{"n_layer": 10, "d_model": 512, "n_head": 8, "n_kv_head": 8, "head_dim": 64, "d_mlp": 2048, "vocab_size": 8614, "activation": "gelu", "norm": "layernorm", "norm_place": "pre", "norm_eps": 1e-05, "positions": "alibi", "qk_norm": false, "attn_scale": 0.125, "bias": "all", "tie_embeddings": true, "parallel_block": false, "init": "normal", "init_std_qkv": 0.0167, "init_std_o": 0.0, "init_std_up": 0.0167, "init_std_down": 0.0, "optimizer": "adamw", "lr": 0.000735, "beta1": 0.95, "beta2": 0.99, "weight_decay": 0.14, "lr_head": 0.00754, "grad_clip": 1.0, "warmup_steps": 357, "schedule": "cos", "final_lr_fraction": 0.03, "batch_tokens": 131072, "seq_len": 1024, "doc_mask": true, "z_loss": 1e-05, "train_tokens": 1245000000, "steps": 9499, "dataset": "wikipedia_en"}
MLP neurons of a small language model. Each row is named by its layer, matrix (up: input weights) and neuron, and shows model dimensions 405-500. Each number is 500 + 40 x the weight over its row's rms, rounded and kept within 0 to 999. Numbers have three digits each.
A block is one neuron, or neurons of one layer that tend to fire together. After each block is what it responds to, as a language model described it from the Wikipedia text at the highest values.

L6.up173:537539540564412526561519547424496522503418552552503481478530526531522543473486549479465515568433487493469483494530474498530579496492462539435517551512473514426466459436518402400519444529479459481469497531486576449510434535462486543550547443442464459488525445462549549505530570445457451453
L6.up182:499484535468446531525451510549454499499470538561497528515461442514552527470494486478543492516503500455514539527450580480439481451525515441555461519482531492471547522512514443472459542495516518447457514569565463536518465458531440531509576498543457462485439552503493515462532491507528479458
L6.up395:402496484476524411518510537509491528481486425525513564541531513501483478469519438477483504517479487520529487492550491542531464501491500536478514442534484504510501503507473443586566466468469569477516522528530520562586474485518437532537547488551481479523501510552501545455506496498504545504
L6.up414:542563499455552486473458487478517557530527491457479534509489516461585424488484540483566464494480494498525466506483521532528507518557484532437451482537496521504427569580573497496482468586548468501427499580490547551487494457545496474516526455459461459418486514519497529482555486461489504526
L6.up584:427537471461474438493479484516472506483462600536543447503519499568525513464537503512470560432502471448514494547480545625502556492532513584481449525492528470423440518445515545516462512451555474569512449568457570480598517496523481459489577472452476514476450472451482554483537489530468488458
L6.up827:527470525530467510483457519517473513505497555527510486500542486473471500402542497550445443453443492530480473505487490504562505533493490529572522515529562482424514472507541523550514362496495460456507534454576561535430474521535534550496409527438503509529473563535506528452475521523543523525
L6.up846:552459506506538510407427539492493484457513526560446554515526525452420479546525556514447430477541544555569487488464501546507513466508372501491495472475541522502476532486488539477485539533487513425525485392474485491506488476504529530482465480486541485445479431504505531473482449498468554485
L6.up972:456486469523517505449465477499533479494520527463483526506526487504504383514500559625436471485445537470488466469513479495463586538455482538472525497575476551509464503510547480433514486543513497450516523576450480526504471470469424503541539541480529519507465534565498544500556466432523488476
L6.up976:467475554494455539516541507545522550490526492513500534489548439530484540519490446467480464492488480502493557535441503567531481466474480516518415472401488472531564514516553486540478441587428608461517491563549480561521539492509461577484515536504531521469539533442523541522442482446469493515
L6.up1414:489548499509508497516441449403535506498503498548477515592496467425594439500524496450545489493492484489591456474432496496505482451513473482536492508502524521521483441550507441473452562488455554501503485495436552397482508532518499526551455458474489420504528533516486530474476550471486556470
L6.up1423:504510481532551450543540512564474479444522456557531455510519443435521519557567473502494477520510599466506490512540515475496499434540435492508518420486516507466490515530470498477558493497489486408509545479554521471468450466553458521527550506496451460494481477464471479470515585594485539496
L6.up1607:492426478522576575475421469456427523527526534504450507507450504468444590499514502508472470489428511468492506493411434479504457471514496484535533559532512424481517506492497538463505472452543492535507478489560477464540492519538449567515548523489563481568520461493444562526475469463456476506
L6.up1682:463527521479538525487449510534522535517521444508574476535555457587522525513539562453503493498478551495511522492479514523484490524483443406518551426460455491465541532484452520487581506513477515461450514495472555581517499522417449553500500503418438535449541552526560541512576441538484432493
L6.up1685:404476514524543533528511528523507619523515493566519480484580446484476493441560496564537567516371583431530504502456465483499485441517500502520517424548527477458526500501473555454531567487577552524520567486514491492475453516524607522498523486472440407459444494451519496503550495502540474551
L6.up1814:492556474588507505427508473461561522448540426470564508477554462518527538550515427545516508554433450496492599472516442527477552501536498545499463527540476495585498476484549441503462511498497545498512494461449503475516482513459455448525536508498509491548513469531499570541572483510457496390
L6.up1864:518505570429462527540526573489510496528457535436494504535511464509508463511468460512568513491627495471531480484524484492488511505431482425612513452480491507467516524517499493507505428420501498412448545501502522453536497507442466544539595492472501538545535522482498508435475432461506458442
Responds to: Short opening pieces of a word split into several tokens, often a capitalized name or uncommon word, such as Al(toona), el(dest), Le(athwood), re-.

L7.up963:552469499617502520441385431483497566478484462474488599507510483515486537480444503518405489496490476461462491447427534595428482520505504515514425501542386496493498516519484532494521549606449504533474579535542451568524492508422501496541517539448498482470471480456549567552499511479508434410
L7.up1049:531513506493494581535434505547464563475469476485427486491475485497509509499434542451522510482482502542478495498523538536444499517501494520517543535485539479488533536514406445497588473576545484471498485516547557482526506469478409511519451540536519499490518486470519507531514477533467569553
L7.up1538:466493485556506484497441514445448639477503488521428519482556508473513522469446498439479469496432467546512530526501472514450459504459536520467527418417463433505509502549459527506566466521461509510477472600535475480530526521501449517490484487505591370450498543464504552492517529476436474490
L7.up1660:594463449505439511446458461458429592458467455561544556485489439578486523535489509460421457507510556467534473483473481494503506487422556471481478478506524466524526516521550468500532446566539451459517515529541481455513515499425495584538443501494575454465454439481495527589462514520567537516
Responds to: Word pieces inside or ending town and city names, often after in or at, or in table cells, such as Centerv-ille, Zagre-b, Kn-owle.

L3.up1217:534475491463514510449422432477484510470533492472492546576503466574534466475532534506496468481506542522482467517499482427487493504473440572520491427548440528447390560466441484535554471533516518500567453438528501501436544479426530517458444488480475516475498514431537548510462454505427487522
Responds to: Main verb (or its final piece, e.g. -es, -ed) right after a subject, expecting an object: describes, comprises, explores, wrote, sold; also "of" after nouns.

L3.up1627:503461540590510540502465499518497658454486525478477494551474502468508502428497485501466515548459569520505514557517498479428476480413523456562470434516444463481494473441473514505488500542556483464522502516539520553505522444515403545535482534507479478497478508517548476484542516472509469498
Responds to: Last subword token that completes a multi-piece word, mostly surnames and place names in lists and tables, as in Fal-con-er, Con-ley, Living-stone.

L7.up12:472543461475510530468546489410542456432533529486517488483541564535530563436488516474551557455508531514513458483501423544517503481553456516518513434500532459439520438463515475542479492510503418557518512481453531456472545500495488496551509525520432472534525459500512515467560370481470432474
L7.up485:408495433558462567463476499498475563485487545499510437558496493522443448516405509576522474493530477538479522545472474499494528508470460531519550554500573493536460507557523507541507485480573502457479508418595512494426484491512458522489574433457486515603500440459527505505448510527489533497
L7.up1902:434521540477521587477498510482509552408495578463487409501498542520489547452475478474484533465555464504489492553454582524514515433540453456438477431502576510478537540470495460520516529525484439505453548492475512492464524476491546472555487509507543500511487508447491508472513474468489481513
L7.up1944:479460446500482628509528452494505422418527498510502531443473521479473506480552556546491462438548523473542458423455441444519523472516452445496524507512541427452472434432563521468509490481492546491566501487455481519409496494466519496576548518419380514465537528476535569523572447554518539479
Responds to: Month name tokens inside full dates, mostly after a day number or "on"/"in", such as 16 September 1898, on May 23, and In December 2007.

L3.up805:462405454473487554466519468449521479536566415470515476504477513562511556487441501493529509542509438456538493481480518579515535506530495508492555519519470483540497570534516436565567469543470567478451517515581490554517505491461530536604541477433471530475415567561519542483522464501566565513
Responds to: Numbers starting a date or table cell (on 16 November, on March 1, 198 in 1984), plus the comma in "Kansas, United States", "qu" after S, and side words (east side, North end).

L3.up982:485518488435467496521450545516529478445473486540568502544558481534460482428456473506532497471460539410560501495541488385488493499440549453496493448465518603474487454437555436504509496517523522517483481540501511531467442437417541519611557481535531434558448505497530497429516492442513429453
Responds to: Short opening pieces of words split into several tokens, often capitalized song titles, e.g. He in "Heal", Me, Se in "Sequel", be in "beaches".

L6.up7:533466457514493599506563534549505483418470483523506509523464583557455505504536526501496516499494584524515457498537462511590533476557444481429483452523531553491481548509521460509416443446464557539513539472445487491585449427619457460509575537537501528523515442474497524518532584509528490487
L6.up125:546441481545444575504526543544512463425454472526458552467543425490472493472498496481521502547460560503502586464417489448467476476452499525466496562523535446530478451424473480507542526510540499468552486476476485496545535475578529525526424577473509492518461449521501473476490549448459487449
L6.up267:495541555456465577474522432532544463427537486411475472522514573484527547502476474545504516534450522430510489510504496556493508497486442528460354556535530473440469506497552448499535463522542462514479498490497475512489420469497480464475506508547443523482546515528495543489507485553475533497
L6.up456:596478489492512532481508439453530508480500429435467526601489482584497555572457563524485469495513481484466480520512477492482486512542562494464517537578507484509496554438488471462481483576587484466468529528486453525518429487509527484499507500475421516512614548458514536557529486475608499500
L6.up503:432514479464546646543453444555508530537500491555499530551448534482579550487541543519434523464517548469486485481501511516474488577513510490537502498564521463531509471498466527451496470530546432443524484475529603535575515472464487507528487479517455464502566554484524510462498571515517506499
L6.up675:419439521533528542628445475488538577494550491546522544521598532583527477459429559531434531518492600471492410560493505449525466500512522433560527504484470515447511508506500477527477473495500515577536541509507522579501511489504502465510527522502482545511533509525499543465502431587518531473
L6.up834:513439474481524502517465395530501505471547436506526541487529497566484494497505449472515449543473595515523533457479462507526487551548463529439500459521598474529500565569515422502469516597531455531550517416459566554535508477488540490544445521544467497439589465504495566490457481554452534484
L6.up1095:480419483465552569484465506465485555532561492476516530462527473544507531469466525527459551489503561522533514500478420484526539484527486550526519466516530444504522521495478591544461430572520526554488560453492509565530451460483495540426605529518417449508562469475458564486531465563515500461
L6.up1170:525455483516551514543501548505442509477492534490430464489534433511527519498439527489507489488456506575536559497492512488437530551515525519547503514473529456521507481528463500525507467557535593456510508503436511515491415473487534530541503463510469496469553436502508515506515502489532530455
L6.up1188:490511494532574555536439487513506510506523556466508478515443481461476449518500502573460479456454493557510497496527468483534538489508479567493542497527483504454536507428445537460561530515492503532553543485543466484477427503484467503547580522436555522501529484451502580529507472568529559487
L6.up1364:508603512485479536551447444502533458467428482454473490552463573445540559466431487472469506541539520451504511509476460467524485557532513486540473527424610471405558546475493467493473527543526490482550451478500507506502473481444527551525518535513508522490542529517474512514502542473460482503
L6.up1499:551473488494479556486535547462485469470500500474496474455527566522448526565459492540486437517510475503518552552531460526511507494521442451470460504484517543397513591513525470473465516589517487527417496516505530533556476403480569451488501494539522497440552499488499601527535512533460530461
L6.up1502:458445409490571511556519544444450495518542490519454410462521467530471596470488590537485523445510513530515490473530465486529511564537501508539480545539564491497496536514550526532516515542480465484588458501525456525523391467526470532479501424487469446501472522567613549482513486566545439460
L6.up1526:433472518458545446492518471492550488482473484498529502483550442477456505520456467450568484400535500509516522493427478558549574527518490414560516466481529517567491485456416485583497487506563511554544513475528524527416434481449466498454501537564453509531554556483436537457506539525532514491
L6.up1587:504444465497520591525452481493498485520572562539506453583519468525474560474446536454524520497558522539525460474489506475530576496533463539481551518522553510440567486422500479468494471474492441500537501489491488517471440499441500515500489502410518496502557446498516513529552470594536530498
L6.up1771:489467473454532520563513521500519449530493469531530509472546443453434540469439436508481479564587519471464513518452468553454508445491518445509533515509491460485502454462401434561540483478581566491508573461519553436535455380462547496510529515519596489489534505509497494500466473490551513437
Responds to: First three digits of a four-digit year in dates, usually right after a month or day, as in July 201|9, May 196|6, 199|3.

L3.up693:501433423534546580528513526492462511552537451479469544529511455554444501470445511469502517515506473534462455487524564494489521517536475489473493494491548525460484547436501477475545425522520473521480439501542481513510491508489514504509475507469484562486508479531438517499452465492526597454
Responds to: Tokens just before a year's digits, such as "201"/"195" prefixes, "of" in "As of", or the month in "On September", plus some odd "S" word fragments.

L6.up155:541443471514475540469470499457425572475455514431480531578479567441463467501517481535491425470473582490480502509483480466455483484424506447514480530543528532483475533463491512562483456602544432500487507486495515545510478495500513540462546526536512586503453512490507542404550477501507466477
L6.up278:498364488545554470539502501521468505483506515499521390481497472501585598508506518539508462454521553481490475517450532484496462471530503503576457522521448453545490577467517493524490488529528516495508475525530525446531515496460491451462458556560525480496500508492503537502533463582545529510
L6.up334:469478449493459524459491491563567509548517504543531526472537549447450433490497540473506503390476506531521471477506457492530536551520567484494506456546502496421495466464426409488538509549526397592535474466550498487500492510550452513487515550495487518528505538523588496540495536535501472399
L6.up357:500537547538533565540535498483454503505475550456542452509405488524511488455518559468543532541431523477507509513520580462534530451492544478545474468467493415494492545446485379415506510574541495501470502532561559442536505461476569511519491543530566488471478519516520489489446551534525566485
L6.up629:510457467548470493498550458469540419492506480546504509511487509490481450492486486527467453473514464571440455478456613502478506484520499539473572530538475524499449503447505508530491414516510486466476501503522496492497500378559509546517463475448509498541532420483488513561494506518492526455
L6.up877:514532494605473490526417421542536546401483443568513556526550476566562500419496531456536481536453556493589539530471563533504502468480448477508446520500514500476527599434508515391511492506501480545521482468482484503490443500502536426528480511452443564496499556477521476456444447590444516495
L6.up932:500447482509546488484439498450492479522516347497527411537552549495441470514488568496544518523410478537480501505439541513462513513532471520564510462496501436460449531544487524452517546541551514480465526487495576483585478476535506494514510569482396469575505531523495519505548542546497533482
L6.up1048:515478582497453511496405489465501517497548536472520511519523496494470551499466500450531501439540533493505506483454596517502519529476444492580516540479506473505498520520436432528500549488504535466550493511472544491505467472561486506529492560427489564485588493487511490502445628475492460526
L6.up1090:550411411495487533454531440500487518477505506482471463558533487582534483516546513416529456488543487470514518559513524509479515502472531493521404483487445489520481510394456516515466477534528535467580488500518559549455493498504513544448528493518510471518465515456499528434449449556584516466
L6.up1155:476454489500545492507493455515505481494486527524494445516518524511480504466553501531539476434489573514537483464467564493491559553481537543509543481543472510515485561454352493504510467521548496516568528460484521448489471480471507578459467556484535475504557414448467508499447480523459508509
L6.up1189:504469413509473502450524471463520541484496513473504539534547497556516487453592525482434480536462562481481460536549524478549532456467443464511488499550422453500445523474457462505508481483460511431552506502543518469516461497465492541489518477449445454439485461442545514500461424587509539492
L6.up1356:494487495504563540476516495531523543477578437485520456475518471491539550424585425518535456423475481485451542546474507531437417463459531492474430465540539538464501576501516556501513530536491476537470455520458559521571532463514514499512526488503469500504514507534542483538478467507558469491
L6.up1498:494476436503467535419462485487496526525489481447528515580473521478540437500578514485470484464511543506545531468441602491504499536501486487492413497550455487473448522440412493499509517546553535505504441501464517524531515512494470482504521466532460492483497491489516535445483500549540468460
L6.up1537:561472453510490532521559488522490517500438453427532495541510518434572555511542520525549492395464527464487558475508507432465539505451464542507417535470504458464478542458445480482513454564498489439545499479515533496477517493517486501477461576483532539483486446511499453540524465555477504473
L6.up1621:490455525518473506503406464450482539453464458507464504564519475502571513533479562533555536463510483432534489541468511494515490470525530533569542544523504474501495549514458463533461462500487465525469478469558572485558455474561508503510436458437442497462524468441503461575494542556575476558
L6.up1769:525454499568503571498508482499489468503497515515504519506505518529473569470537510491387488426501494449476475506494579592546514502464537455567507491477509514480525522515551492446564464518448452562427485510551463493525458480543537421515511483463566461468522502508505496529515488508507480498
Responds to: Last piece of a verb, often past tense or participle, that takes an object or agent, such as acquired, recorded, manufactured by, handed.

L7.up563:483506497574525490506395465457504487456521488480571472452476564545529532533462512450558496589511490517540436539493486515606494481510493509531484470488521491583419467482490502442460565554519550511508528406522495474502397465506536530445506459527451526503527538531525543509489521549486507509
L7.up747:514509524497507524501473506465507575537528469467469648508483506438503490430466471553506486488553570503604435541533446486559531509507449539484520493548602445575560496413548500404455534520458514467496496480468542476462443498471590479507498476501422500532535582492480517490521438560532534514
L7.up928:488465412504512541568493417467517482527489478446460587590542529507524511493497493561476524499477530474581497505555455511530587517439464522528437503530467449425476496447515432492470452557495471428535500512598556502460454460462476464542504509487427603492540453483561456473444482539472498481
L7.up1166:438426496478490519510491435419447483532489499518486457481455506511419557546501566444500459444472531487431478489560497510503552490465466495476533509602536438454522538513419489575469412588531465476549564533585573546396509535544558562555505488509484506522557545497514550450478507572488499442
Responds to: The first three digits of a four-digit year (201, 200, 199, 202) in dates, tables, filmographies and season ranges, as in 2011–12 or (2019).

L6.up85:565395511550488491486531516453529502519457499475544466500607480477497484446538434524509493466477586461504488491527598468493465493517528464556463497441533493444498506490421483468565532502490458496486590482586500529479493426469512454495529519397459420545516503512547566477549486521527533536
L6.up324:582492411515539540463479511464514520481468461544523527510548521519442484485558490480503584525450537485518457483492539483498503543412518520457504531548503495527439531548468542504475513556470554487496485443522625522541386524502457563495586573411493447480538485536570565516539487490480502486
L6.up441:432498547543497529456465495435489557418484541511513545507543498514493510454480462495507458483534495473499509490509477464566493529438460475512487546502472509503451513559501548421425477505474411461535513463397542519529513492478534527542516504499552536490464416545472559517485524504507477489
L6.up815:504533474471535495508561499502393475509493445469575532503461451473531469452540492482504525520561553412484420529522504546504491447428483512499466490529434508454524514475483514488539513546445513465494549480545531533509457514522454505497468553476449515448493472413550505481543501601527533438
L6.up997:507531476489490521505503502463459516504504504501497499541533434551499471569469529453480527462522524411515444521499510501425461430494494562483450505416576532505497488540526489490503522484540517455441536410531531585497532450498363502452537481447443533507549545463510510478546553531517573520
L6.up1237:542413456559455485514560535455455460456460460481443450543495555517519466489499515534477511522488502513500508553514494551442491467462479493457464538472489504532467551553461511497417469544433495524465580538578481484556484467521408521497555484481474484486523518400533493546522502468554559476
L6.up1324:572509526572507547518488516477437510506393513502470449528448560538573540523560492488491491482518564492488507487437473513538475500439491547461490508516475491423506458515509479517533475539486562428528592463570523518489535438494466473518483453535482476530441482516500506499495492541458511511
L6.up1397:495516486593498522520426535415431480454524498493522518482543504444571443516492561547510536546463521482541489478464480488537492467416431512498448544506491517543475529522534520510481501430571569493562513551473515533487476491500445537511549501537497531547528536430503493406539481557498517529
L6.up1517:508480474487509513535455513515466489448520504435481512481668497482495445467505613539475513478490531535437566467443509486458477503480398559490478556472479488507574541503416516494542448551481557447542485526450450534596448494548466487493515541461448559556460519449553586512498527514463528496
L6.up1562:450421488520583532564528560512450542521493485572569471567499487446524454496492501515470526453467557570466508497489476489448512482433389443529467513436520479550550462529460535508441527513496474402523502406491473596490472445487448534498511551432529521516478506520551454471544535520476491474
L6.up1578:500491504544502515481501488496487558529521455484538522516539532520486463477518600458506399532487588467506502513510569548509459502449492534528504520531552478415500489487484518444463497494447500481468531441526547533568444510520413449525530537425527528507468525471563562525569559497505483408
L6.up1604:546460475474463509539522465537401518510473472574459440474430567482510511531586503415466505485540542472431527522446543522521474519419511458505582438465510509474482484487479550492503512562531473453472552477495587527499569479477453520485473525481496520475502498532510455555501515577560494542
L6.up1647:471539499563486543504524497497447531482518433449517484489527499533561526489485538510522543534548538474472504489490469459533472497542448449556500461544534510445494470459558427541448496522520475488455543516498520484576534500449460501509569475424451479527515491537517526509550449478530515461
L6.up1662:528491500504466503481504454514406625405493485468515489560477568506466452528488502489555455442463543503466479566534440498462472480432423528493518526516465475549492497518530505456477529573472484486534561539627431447445525521466432552480490545483512435475498528509562546536436501490418503492
L6.up1780:559527471565578524505493456470428530501489552533491527503486517471556465444467442438508536484536614513483438506518506514471496508478475499507522450511413482492487478512475500479513500516461517542534443546492571587541556504554428490499482525493459492477524487564587506513490473532469537534
L6.up2037:487430516487456546479560485455425515500436493467482462492476525510490480460474552505423510485441555441429518492511480499510424514456395545469490503524472505430497484462512503476548515521580502488493580479451525522529446527452472441506480473435453418488512508457549533484578499533477536472
Responds to: Final word or word piece of company, label, publisher, or organization names, such as Hudson Soft, Metal Blade Records, Pan Books.

L7.up530:519493516482541501480455424495430546480595414495423443504519561548533461535499545457488484464525496525552492479442483523548463495504441476557462468453449409499442547491456508521528519520545543445541446451538556533512483508454514481503426444508478479491482405514501521553502496559565532462
L7.up1159:513482409556498494502535464543500503496508437445513451435517448611578523486492547457517491489507520508568442505542534547604467452498427490533524545467497502529511546469483482448566450521574483491552522481548555482519490447511431490482474539509459509524536534448614512415428462525538537515
L7.up1185:494511492560545476537456466512511498438439511567562461501530468561567530507545568463509503524466555506560533496496567546551495475511513502540470475491460570518506577497460447490550458483523482502530482476509601542520488388441477472501548467493491519466474482454506581526443515559466552546
L7.up1677:432503443529473515535513473493494516467503484587581529527541520503450554422435508520482497480502559505481521445452530473526512533520482447499568505464492459496409541451518492506571415500496512481528487541499495485513525479538433532499547536517525551497559463390547516495465509540517489506
Responds to: Final piece of verbs used with no direct object, usually after to, did not, would or was, and followed by a preposition: occur, exist, persist, lurk, retire.

L7.up309:490446479554508599501477518437398541517527433519475582540478467527505431388550508477473532465395564488502576512444490509467411495453429523539493431502547465549493479518450533522544517533539519473452525545503534591468457477470467512503469433433466464440490538506533532449519576520531475473
L7.up428:545552527506454532477546419510568458398562447502500550496530386480518494516434451508515477501543478479567512509510461500436549462472535511500587513532479425469513486466465536554499442489549504445541486468523562492499479445494473533512544501521496507485514451524511446524461513464508499492
L7.up445:428501490533588552482603529476481504537506470586556489492476506509501442494515563497488498474479511499516481527524517537496465485466386452460469497536623462464544566509497518486506526508503510481511472526526528578480481522570457474535498473487543480504510451524525576504473489470496438532
L7.up1005:438495484537502589495521496522466493524552414544563552481560463602481487460499509488500530465459487437516485457482549585437500492492525508476550503504507463478556562476486500497601452489509542449460517497523542469509457528456439562526516459452469464521495459516521523463546477523553432447
Responds to: Non-final pieces inside multi-word proper names, mostly particles like de, von, al, Al, also first names or place words like South, Mount, Lake.

L7.up415:520535439575571460480472556509484547495452479537531520500530502517418490503557492535447540506505605443563560542432503540492472436509436493471390472526582532528551485535460537547452568542507498475574581518478549488523497470457478497555580548513525438453500481477535546447549541529492482539
L7.up473:512487494517440545456496590522491553496507524606510521479461494440438501514435455515468477544487516446516476479521517569514484426489469462459582555550480537541438490477490485454524552502446510458537554522457523502553443471455453494475508440463506507471573465526501547546488513508577496532
L7.up1552:525460494513554530519509570480474563499509457479550531498516461474493524575519514458450537493518540476518540467488490444442464463537443476535465537464507492511492543507533468495487533510483428474564516487551527480464532500474491518468521510515476503543541520498504535540496453513519510490
L7.up1872:544494437512500510445497559583521480465439458514537568499512438550502436507522566542456512595494582523514536537508456520537453499455480473487451519479488500543529423493515599544572518566520424466650506437473554478531506466510520486470528453541458558484490562498474460566502470518556549481
Responds to: Publication or outlet name pieces right before a review verdict in reception sections (Los Angeles Times, Guardian, AllMusic, MTV News); also scattered mid-word fragments.

L6.up21:538495510521503482444493553440494531497546513475469505504470405554579625466417593505441442518505469444539485567479552560491570481544537512469508499590478484462537602512529524523503459537571511491476505544469473510519484461451476487449449541528517478521590480463466503533557569518441494565
L6.up55:432448506487571532468437441516501534517625497497497482488526485523499441446582595555468495502500584530497523509560484489565519436520479563502485460452520507434439477523451551557549413575503496507503562477517555539490462493526512537506569447553514481544512522531488589507512531521464477504
L6.up145:467467549455466516482458451446462510485505437491505490504522481552585479450485558530489509472477494537478461480409564529522550484493460583470580475513469510455527490476537457576529466505462527470515546503557515530485444496451527536561537483495475493462475519546479494488492497484495559491
L6.up251:418456541492467544476529433471478491540453517566503435495469469549531516506536536555406524421482502480509549459477541543500523458457537411501454489483450492401468540539477508473544484504497498450498437475521516514591463477506482491477505468490519467526547499519495556488517449484514542467
L6.up294:384429480458483483506508536505470512465544477563478469511472579501456568506470460459388532488509480549505484490398448589532506520485480480494473442461534535413477491434508446558535475566535452601492545549493493490495498419466485528496461531535470547482550534481505523513524457518496502568
L6.up306:490467453488518489520524476467521492531581518513517469475535467488567513509470453482480434471409544479556477521488540537464534505515501483519503549481411490486478526500514453534531479567517431500516484498489561547472439485548536480547462531524528524552414548571505461386593425438513492482
L6.up419:485466477482528467484463478501500496384470441477501483481499537540517586456560539559495517496474503418468497490543513484556513539486430481532562539444485490430484453420512460511557470505483486451453484489541556535501475452486499515465554475496503535490437486551506525541528502504493532519
L6.up442:498453535544528530545501485513473461491521496560534474519519450513418486392488501470490513501537544491490458474498580535565533516452470490524500460520498483491513576460501485580472480447537503548471527477498530506440482520482566472501474448490520510540549518514473484500513507516523561525
L6.up482:485507439561461549456506456483481475478476480474512478464465503483571590426431543450469530479560476414573499517461532531559537512502557538523529524539482442484462471455494512484557570551563593542460490506500513522483453487471585475453487479475494532539503488561492495568459486470562535494
L6.up499:521412535557461576427482458540545471395542420568502409491436456529478485440490585553507559532496505500548555466504457494453498491532461519460510399536542456509443457525482475440527544521451482578520549482523531529427483464540545576459459499497508463529505483455508508489508391481519469439
L6.up529:498404527509504542554540497439505472537528489483520504504488452526528476443479514385501501519459558494473499452531512556516492530491462542463541469560506465445500507531505386522458501516495492523455558455483542534491522473470527440524451466469507427523453451517501549591615505463534486477
L6.up900:456455480538479597472561468494444519439450484498550518463487518431411560524475502517462481549539479464554516466433519546556486501510478468512444500565504484466452498523517503539585413510484497412542500508577477597484467501475524535466478549567538436524475529481476509441534553406470488461
L6.up1367:489425495481562505521533433432417539439455501533572501531475485516483499505464546462452519515500531412429497470480528576531517490540443513496444479539498449539513513556517494523552415557481518516461590504437495528502487471499479458595462545433475600495553568526490506548553505554513529502
L6.up1462:456516523533488528514479511455440502436465478483474408499542498515537480539523549488542562503509504537491504496505524474571436447517467543542451476487517498480454498526539517490526496444469491462549427562520527507478521518557543468482551459498478506572467560523520640526528449507443463459
L6.up1683:460512525588433559470456535426473525458536462503532505549552453541492503429558534518430454486410514489489571484577455517512500464447464449492499447505510468492558539530534521514589537532490545500503542506553482499483420487442442540512538487449461502498471534571502537527528456518520500513
L6.up1749:435523518480481581524501476551422506566485543518529521505543563516534510512517556514458475454500507477500532484534562535549455465471549434532487401441440546460431533480435450508577469500525498493554558527454599514493513441560553513446506538507575492445524547481501528499595500490505502522
Responds to: Month names starting a date after on, in or until, as in on December 31, in February 1851, plus a date-leading space before a day number.

L6.up80:464498525470550526566457440525393474505552504547504460436469525561513482462424543474491468471551435550480474490458571535524547558457534499481477550520501495487459500495453466581544477511506507531460511443516426520494453508510462507432571564528511464547500531592497516487517498469505491503
L6.up93:415526428578435490524419483458594519458508476465499481534531436569528487477411572457527480528506542489433435519480556534524513477488532495489534480532507543474506516515478485508529508517489550486577485464512531528532495515466510476499602534548433502525514449412542527466507527543469385510
L6.up429:486531508557522500502496491448507587499564368456430505537489451594500464452454516508494418494444495484539469486552630589523496454494473449477460481583519501486483571458489541580485464544507519537530488462539511458451437490513504489502522474435515521485439495528486553555502423568479542514
L6.up677:408506530477568516473437483388489497540455424561522485462526400549492546452463591500507426467462557522449494459469488532497419539535533478475454530522588532475524506522540492535561513542500531475477506489537497598500519444522463462456561517465560516468590463502498527423487525510508461536
L6.up911:532481554569504492484541542440480569541504425512498492467490464546490491435475531533458471492415487573514480512443541555457464513509470523488573443548452541442491535451511487567543508445503420534489553518579468538470453474489407504517548540451452478492471487440565496478537486518467494479
L6.up912:493444544501477540492484465490496553468476489468522454552468510463539523441516485511483511540492513561455446449449495605563478543466505483565474473458506423517570514523501534519516579551528559420464505451547460628499468510457463462512443496528494505476520462543557546512565465512532523457
L6.up913:527523480492454581478561605473414536474540465453544486515471513474458496506496491515513514436444510505446532485501513546522460377422419496514510489514490533550528557502478489556559475553478530515534529510497502510581524495515515489496429591467511567441537558507498512469501427547469479546
L6.up1134:462544496482522511500474584515513565444483466449580575458525485493515426471553475446487464491538524546446527471437574556501505523530477557608515437507406516441448528498559535497638511521547458472505510549548497507523554485475480508508473445432457521565503514525536470475494440463503533509
L6.up1655:606482615541503484405488551529460510531466466436484542488494428452485528421426583484484539557539546521496455470541582533548453564451504523502506442456476442513533530490541532568501549530501516483493498615452504528500505446503489496491536508487555506431566433510547497443530553492482434497
L6.up1753:496513486562582509491472532505447573515484427465506495525519483510585480457481582466505430433455536547510535452486504509550507521455498490470552415478477497466509472463532519546578492524484499560489558492558461529482472503457514471465464512409526513497511473509527508482508516487435512466
L6.up1755:500477536535493512416445526501601553496554530455556568561485444489504580557441559481458465507530524557543512467502519548540494550522570574478434468445558483508501508417511526437534492523489480475527468435504484518545485509568472537560537523451520549530617535519537523477479409515464506517
L6.up1870:505483504568504535573521515522520550433506447420492525489528518636550546425461423498456480449423485495535540466513511551497524503469500511560532503486438513472452614481454467470561478524511468502494514428509456456486468492448563482495519469417512531537559498543449545419524507493540575456
L6.up1874:484435496489504503472486506501538553466531491450443487545504488398552524469499495515502494513437477573525508439432495504524483559498507535469396486521530489476505506492450557509512546535487539442539494567529454556553448497527454498498477524580481487503487521462515505416469458441524509434
L6.up1882:521530428511472578582544475511511498553483446481477516525493490507513489445442541484463463514492583489473402450515493530503481527501478471490487498479531517524467523491475467487499473518548480523561453414558516489568502473499494492479504498538506499473493494396488538546481498551521441532
L6.up1943:484541514522558492438511543532533510438525504521529491526541441484533544452412546465494479506482483517507566469469484504519552566526442567454465514506485447510476490441454465516645458486546569609563501484515506439461462445494413490553459474472487458509535439556441552485479480458480507454
L6.up1992:467471464522534523448530540458457520523575461485467568483474439529555511483485547516453457487487484471586518459517522567495523514512449510511478427572469461487423543474515466540559475572511552563524551483530461496503399504496508516510439500507525519549502440446443552471474540482472519467
Responds to: Final words of place or institution names after at/in/near, such as Cemetery, College, Road, Church, Avenue, and the locating prepositions themselves.